{"d_model": 640, "d_mlp": 1728, "norm": "layernorm", "norm_place": "pre", "norm_eps": 1e-06, "positions": "rope", "rope_base": 10000.0, "init_std_o": 0.0117, "warmup_steps": 221, "decay_shape": "linear", "final_lr_fraction": 0.0, "steps": 6184}
MLP neurons of a small language model. Each row is named by its layer, matrix (gate and up: input weights) and neuron, and shows model dimensions 48-143. Each number is 50 + 12 x the weight over its row's rms, rounded and kept within 0 to 99. A neuron's up and down rows have the sign that makes its largest values positive.
After each neuron's rows, "fires on" lists the tokens most often at its 100 highest values on Wikipedia text that the model never trained on; "fires in" lists the words (lower case) most often at its 100 highest values on Wikipedia text that the model never trained on.

L2.gate1654:54 47 40 58 44 52 39 78 42 46 41 59 48 55 64 46 40 40 42 44 54 40 48 46 68 61 63 59 48 58 58 68 64 48 69 62 49 53 47 69 42 40 40 57 52 37 32 61 37 46 43 47 79 46 45 59 41 60 41 51 53 61 40 59 29 58 27 46 47 73 49 64 51 67 47 66 31 62 54 42 42 50 64 56 33 79 46 41 43 58 03 33 46 43 60 52
L2.up1654:63 79 43 49 57 45 53 60 40 34 43 42 42 50 67 45 61 68 71 38 64 32 46 34 57 39 76 36 63 53 44 35 67 46 62 42 55 38 34 51 38 16 69 51 46 50 21 34 82 36 56 61 35 64 28 56 49 60 56 58 63 38 51 28 59 61 56 34 31 75 41 56 27 47 32 65 53 52 42 39 50 51 57 38 45 71 54 59 29 53 50 47 52 49 45 55
fires on: "which ", "This ", "this ", "later ", "so ", "than "
fires in: "this", "which", "later", "so", "than", "time"

L3.gate1171:58 60 42 69 64 47 45 51 67 51 52 50 35 64 60 69 60 56 46 40 53 70 40 44 29 77 49 78 35 41 45 77 55 62 58 51 81 67 38 73 48 50 69 60 54 56 32 52 68 49 45 89 66 52 59 37 58 50 50 51 58 55 39 50 59 35 38 34 38 69 40 56 69 69 54 68 55 53 34 51 47 51 57 31 44 47 45 54 50 79 40 51 56 43 36 49
L3.up1171:46 63 61 24 43 40 47 31 58 58 56 61 29 60 58 40 35 57 47 27 53 29 41 44 55 46 61 43 49 68 35 36 56 58 58 30 60 50 40 42 30 57 40 44 27 58 54 48 47 44 53 49 42 55 55 45 49 56 56 67 71 39 45 50 49 31 54 30 45 60 45 48 52 59 60 48 53 48 15 68 60 46 38 64 25 43 64 39 49 46 59 72 41 36 34 51
fires on: "as ", "in ", "out ", "on ", "ass ", "then "
fires in: "as", "in", "out", "on", "mass", "then"

L3.gate407:39 51 52 50 71 38 47 47 55 54 29 36 46 65 24 56 51 44 44 48 66 45 29 43 70 55 40 57 52 56 50 40 46 67 44 58 50 53 30 37 27 44 33 69 35 39 57 36 52 47 64 53 45 65 40 56 57 53 58 45 39 54 41 27 59 55 43 43 48 64 56 73 51 46 31 53 48 59 38 69 67 55 41 53 59 62 67 44 68 64 54 55 42 37 45 47
L3.up407:19 45 47 54 56 64 49 45 67 51 35 48 49 46 50 47 54 56 49 53 49 41 54 41 55 75 56 60 78 42 47 42 51 54 55 58 47 55 42 67 27 47 55 25 43 27 32 48 60 42 33 53 39 46 56 44 49 45 84 49 62 31 34 47 34 44 61 33 44 65 26 42 32 47 47 68 36 57 69 58 38 36 57 55 41 56 45 54 45 42 48 24 64 57 39 47
fires on: "used ", "on ", "at ", "for ", "in "
fires in: "used", "on", "at", "for", "in"

L3.gate1350:28 59 48 54 51 44 31 44 46 24 56 49 56 39 58 72 56 69 47 33 48 59 58 49 46 69 51 45 51 28 39 67 65 64 40 46 46 54 49 49 41 51 81 56 51 58 44 48 59 36 55 68 71 43 40 45 67 50 44 53 40 71 67 38 39 65 42 42 38 37 59 62 43 54 50 74 21 35 44 53 57 38 45 53 61 57 56 45 58 58 61 53 58 37 55 21
L3.up1350:30 65 30 40 53 40 27 32 36 49 63 61 53 56 45 56 43 61 60 59 62 66 54 68 47 40 55 46 51 74 62 37 62 62 48 50 50 50 58 59 53 34 61 65 56 48 45 52 49 67 48 41 52 63 34 57 61 38 79 49 41 45 39 47 41 46 36 48 35 73 65 68 45 69 56 56 50 51 38 49 69 46 46 49 59 44 69 49 59 58 58 49 78 21 61 37
fires on: "in ", "for ", "to ", "on ", "ing ", "s"
fires in: "in", "for", "to", "on"

L3.gate375:36 45 52 48 49 45 63 55 33 58 38 39 48 66 51 45 54 58 40 80 75 51 66 51 42 60 49 63 50 52 50 47 62 71 36 64 57 47 54 56 35 45 70 57 33 39 45 45 40 25 84 71 45 56 62 46 57 58 66 54 49 38 52 33 28 68 54 44 55 55 45 76 37 48 53 63 53 29 41 35 61 50 26 63 47 48 54 57 61 47 47 42 52 41 60 33
L3.up375:35 66 56 47 72 32 64 52 60 55 47 47 70 59 58 42 42 57 40 43 38 61 71 58 57 81 47 37 46 60 54 55 69 52 57 56 34 49 46 58 44 26 49 56 43 60 56 68 59 29 68 58 27 61 47 54 63 32 38 46 66 50 52 37 47 64 66 39 39 61 54 40 56 45 45 69 50 36 54 58 63 48 39 69 41 48 55 68 49 58 43 73 52 36 59 55
fires on: "on ", "about ", "at "
fires in: "on", "about", "at"

L3.gate587:62 75 52 63 50 49 43 51 71 41 59 42 52 47 35 47 60 35 55 25 60 54 60 52 55 62 48 45 52 34 48 46 37 47 54 72 58 37 39 43 36 59 67 57 51 35 43 52 77 49 61 52 81 69 48 73 46 49 50 66 52 62 38 35 50 35 40 35 42 67 55 66 40 45 49 69 34 59 67 42 49 74 57 58 54 61 27 54 50 62 25 37 50 45 67 37
L3.up587:68 57 45 59 50 67 47 33 74 41 61 26 48 55 48 47 27 46 27 41 70 51 51 51 62 22 59 31 50 48 51 43 49 61 76 51 56 45 44 56 13 57 36 47 36 28 30 58 58 43 41 58 47 74 52 53 39 47 46 65 58 55 36 38 45 46 54 48 28 70 45 73 30 44 59 77 53 70 52 47 41 61 62 51 36 49 43 56 44 49 28 38 38 52 50 61
fires on: "in ", "on ", "during ", "at ", "after "
fires in: "in", "on", "during", "at", "after"

L4.gate303:58 70 53 34 67 50 46 59 45 37 42 53 49 62 56 43 66 52 43 41 42 65 48 64 50 58 60 75 54 47 55 50 44 46 26 47 48 66 56 53 55 56 52 69 49 49 38 55 57 53 49 42 47 45 58 63 52 53 52 51 45 54 26 48 47 39 27 73 47 35 60 50 40 65 34 43 62 50 62 55 71 38 50 25 75 46 59 41 63 51 55 45 61 53 68 20
L4.up303:25 39 46 65 45 59 47 30 52 35 33 27 56 66 24 84 51 44 40 71 47 53 58 50 54 55 48 33 60 34 46 41 41 73 43 43 55 26 51 51 42 45 53 59 54 47 41 49 46 60 19 61 72 45 48 60 54 54 63 43 49 34 48 51 58 57 35 27 44 53 39 47 37 55 50 53 28 62 34 28 48 44 62 42 51 49 46 41 49 50 31 39 52 33 53 56
fires on: "has ", "have ", "with ", "having "
fires in: "has", "have", "with", "having"

L4.gate751:20 57 62 47 54 71 61 50 41 30 52 43 44 55 34 63 40 32 49 70 46 46 63 54 54 54 38 48 50 47 35 46 42 40 57 72 61 46 68 54 37 49 69 68 42 47 39 41 59 61 41 49 57 32 53 60 42 44 58 64 07 34 42 51 67 54 45 39 50 38 49 57 48 75 43 69 39 40 57 37 49 35 52 23 68 55 44 53 34 38 60 44 57 53 39 31
L4.up751:58 53 51 64 59 28 46 34 45 57 63 42 61 66 55 46 55 68 37 63 62 44 55 44 37 34 44 38 58 36 50 35 36 27 52 32 53 35 52 72 68 34 62 69 51 47 34 29 48 45 61 30 50 51 58 50 52 72 48 48 71 41 61 27 40 43 42 60 51 60 68 20 50 52 37 54 38 35 43 42 60 63 55 50 35 18 37 48 68 59 19 59 72 36 80 50
fires on: "has ", "had ", "have ", "having "
fires in: "has", "had", "have", "having"

L2.gate485:47 61 28 72 51 45 51 58 40 42 57 53 48 64 42 39 42 36 38 48 58 36 49 46 78 52 59 54 60 62 49 63 40 44 62 58 46 34 50 55 59 44 38 41 47 52 29 65 53 38 46 47 51 48 51 81 42 36 60 44 65 54 41 41 28 41 47 37 30 60 57 65 41 54 45 61 31 55 67 47 39 41 49 49 45 81 55 35 34 39 12 53 48 38 53 52
L2.up485:55 67 46 52 67 52 38 64 61 58 79 35 72 51 39 51 62 54 49 50 48 58 33 88 68 62 59 49 51 58 26 78 46 39 67 62 52 72 38 69 39 49 57 59 48 53 34 62 60 40 61 49 51 60 43 39 47 44 67 48 66 44 33 36 53 52 51 40 49 62 38 30 19 49 63 50 41 47 44 35 44 57 62 34 36 38 52 54 47 52 35 43 42 14 40 59
fires on: "in ", "at ", "on ", "for ", "by "
fires in: "in", "at", "on", "for", "by"

L4.gate1144:40 44 43 63 53 39 51 46 53 41 54 64 39 42 43 72 53 61 57 42 51 53 43 68 39 60 48 48 54 42 72 32 58 56 46 51 47 44 48 57 41 35 39 59 31 29 62 51 44 59 66 43 47 72 53 27 36 50 45 47 56 47 47 44 54 64 49 57 41 66 50 48 33 66 59 49 47 29 46 56 80 48 33 39 48 49 47 60 53 70 48 68 52 44 71 37
L4.up1144:45 52 40 49 60 40 59 63 55 45 53 63 52 47 53 57 39 71 61 29 39 43 40 51 72 56 54 39 45 36 54 45 55 55 58 41 39 34 49 40 46 42 61 40 39 58 72 60 37 50 64 45 33 65 44 48 73 38 43 35 67 32 51 43 50 65 58 49 49 50 42 56 32 42 55 54 48 45 26 70 66 47 34 48 53 44 41 37 59 61 50 78 66 41 66 53
fires on: "in ", "at ", "and ", "Battle ", "left ", "War "
fires in: "in", "at", "and", "after", "when", "battle"

L3.gate1188:29 59 60 53 74 55 18 38 59 54 63 42 59 64 41 45 65 60 41 38 54 50 83 58 34 40 47 27 31 65 59 67 43 58 40 45 53 58 45 61 76 26 59 56 34 43 47 46 43 35 55 42 44 53 54 58 68 80 66 10 37 66 42 59 35 52 61 36 54 78 63 56 79 61 36 42 42 53 46 48 53 45 39 48 85 44 54 50 55 61 47 51 53 42 85 27
L3.up1188:43 63 44 57 55 45 47 39 45 53 49 44 42 49 63 45 50 56 48 50 47 65 34 40 52 54 49 38 41 25 50 66 50 57 27 58 47 45 44 49 41 45 63 58 54 57 54 49 57 61 46 55 39 52 74 37 73 39 41 54 56 26 55 64 77 45 44 64 60 64 41 65 30 39 47 42 16 49 62 56 46 41 55 37 82 57 57 55 37 34 28 64 51 43 45 72
fires on: "for ", "on ", "of ", "b", "om", "pl"
fires in: "for", "on", "of", "atomic", "lotbinière", "basel"

L3.gate327:37 68 48 50 43 35 59 41 34 56 38 10 39 63 40 51 39 38 45 48 45 48 56 41 48 47 48 36 60 74 54 52 57 60 54 31 38 65 35 50 50 45 47 52 51 37 63 35 52 50 58 45 27 57 60 53 31 63 53 42 53 49 23 56 50 39 55 55 34 87 45 53 39 61 44 40 36 40 32 31 50 59 42 52 72 42 57 43 44 61 29 51 35 40 61 63
L3.up327:56 42 18 48 63 59 29 58 56 48 48 38 66 46 48 68 58 58 48 44 52 59 51 33 59 52 56 44 59 69 54 37 52 50 68 56 38 73 69 41 33 48 42 52 37 48 33 30 54 59 63 63 50 47 34 46 53 31 59 53 65 52 45 20 41 47 45 54 50 74 46 38 47 52 31 62 60 65 45 41 60 47 44 29 77 33 43 32 73 54 40 71 37 26 77 36
fires on: "had ", "has ", "ned ", "of ", "il", "having "
fires in: "had", "has", "condemned", "of", "having", "rehabilitation"

L3.gate1555:41 46 33 40 59 60 55 44 43 47 54 21 54 50 38 58 45 55 60 48 48 30 54 47 56 57 50 38 60 58 59 36 46 42 47 41 32 33 38 66 42 55 50 50 44 32 32 56 49 29 54 48 48 50 60 65 45 45 63 45 52 67 67 43 38 32 45 37 37 66 52 43 49 58 39 58 50 54 52 51 80 48 26 52 44 56 46 45 36 55 52 41 67 39 35 56
L3.up1555:58 60 37 63 40 58 35 65 58 61 44 48 55 35 52 45 38 56 48 35 33 27 53 50 46 71 51 77 55 64 51 36 55 48 55 39 27 59 30 37 56 35 57 55 58 51 53 56 41 42 66 50 42 49 42 61 53 40 38 45 63 66 41 53 38 35 67 62 30 59 60 48 55 61 32 50 43 47 41 58 54 39 46 44 48 61 41 41 24 63 48 67 38 49 41 67
fires on: "and ", "in ", "be ", "while ", "those ", "Meg"
fires in: "and", "in", "be", "while", "those", "mega"

L2.gate192:65 47 63 60 43 54 35 46 73 41 51 66 61 60 49 55 56 37 48 55 51 52 64 66 15 63 26 52 45 39 61 48 56 42 39 30 58 37 70 56 69 48 52 48 39 58 44 45 31 59 55 59 45 55 59 54 51 59 47 49 52 45 55 53 17 71 51 48 49 53 68 52 54 50 39 65 44 21 57 40 42 33 55 64 39 33 46 69 65 42 36 64 55 46 39 36
L2.up192:56 57 52 62 50 69 54 53 43 53 70 46 20 39 70 50 62 49 44 46 52 55 68 41 46 50 62 31 35 29 75 45 24 52 73 43 21 35 53 58 51 59 49 73 48 42 37 44 40 34 60 69 33 72 75 59 39 46 23 59 46 50 49 69 77 82 59 48 56 30 62 60 70 71 43 65 31 63 61 45 39 40 77 39 59 39 41 65 73 65 60 87 67 49 44 54
fires on: "of ", "ic", "asc"
fires in: "of"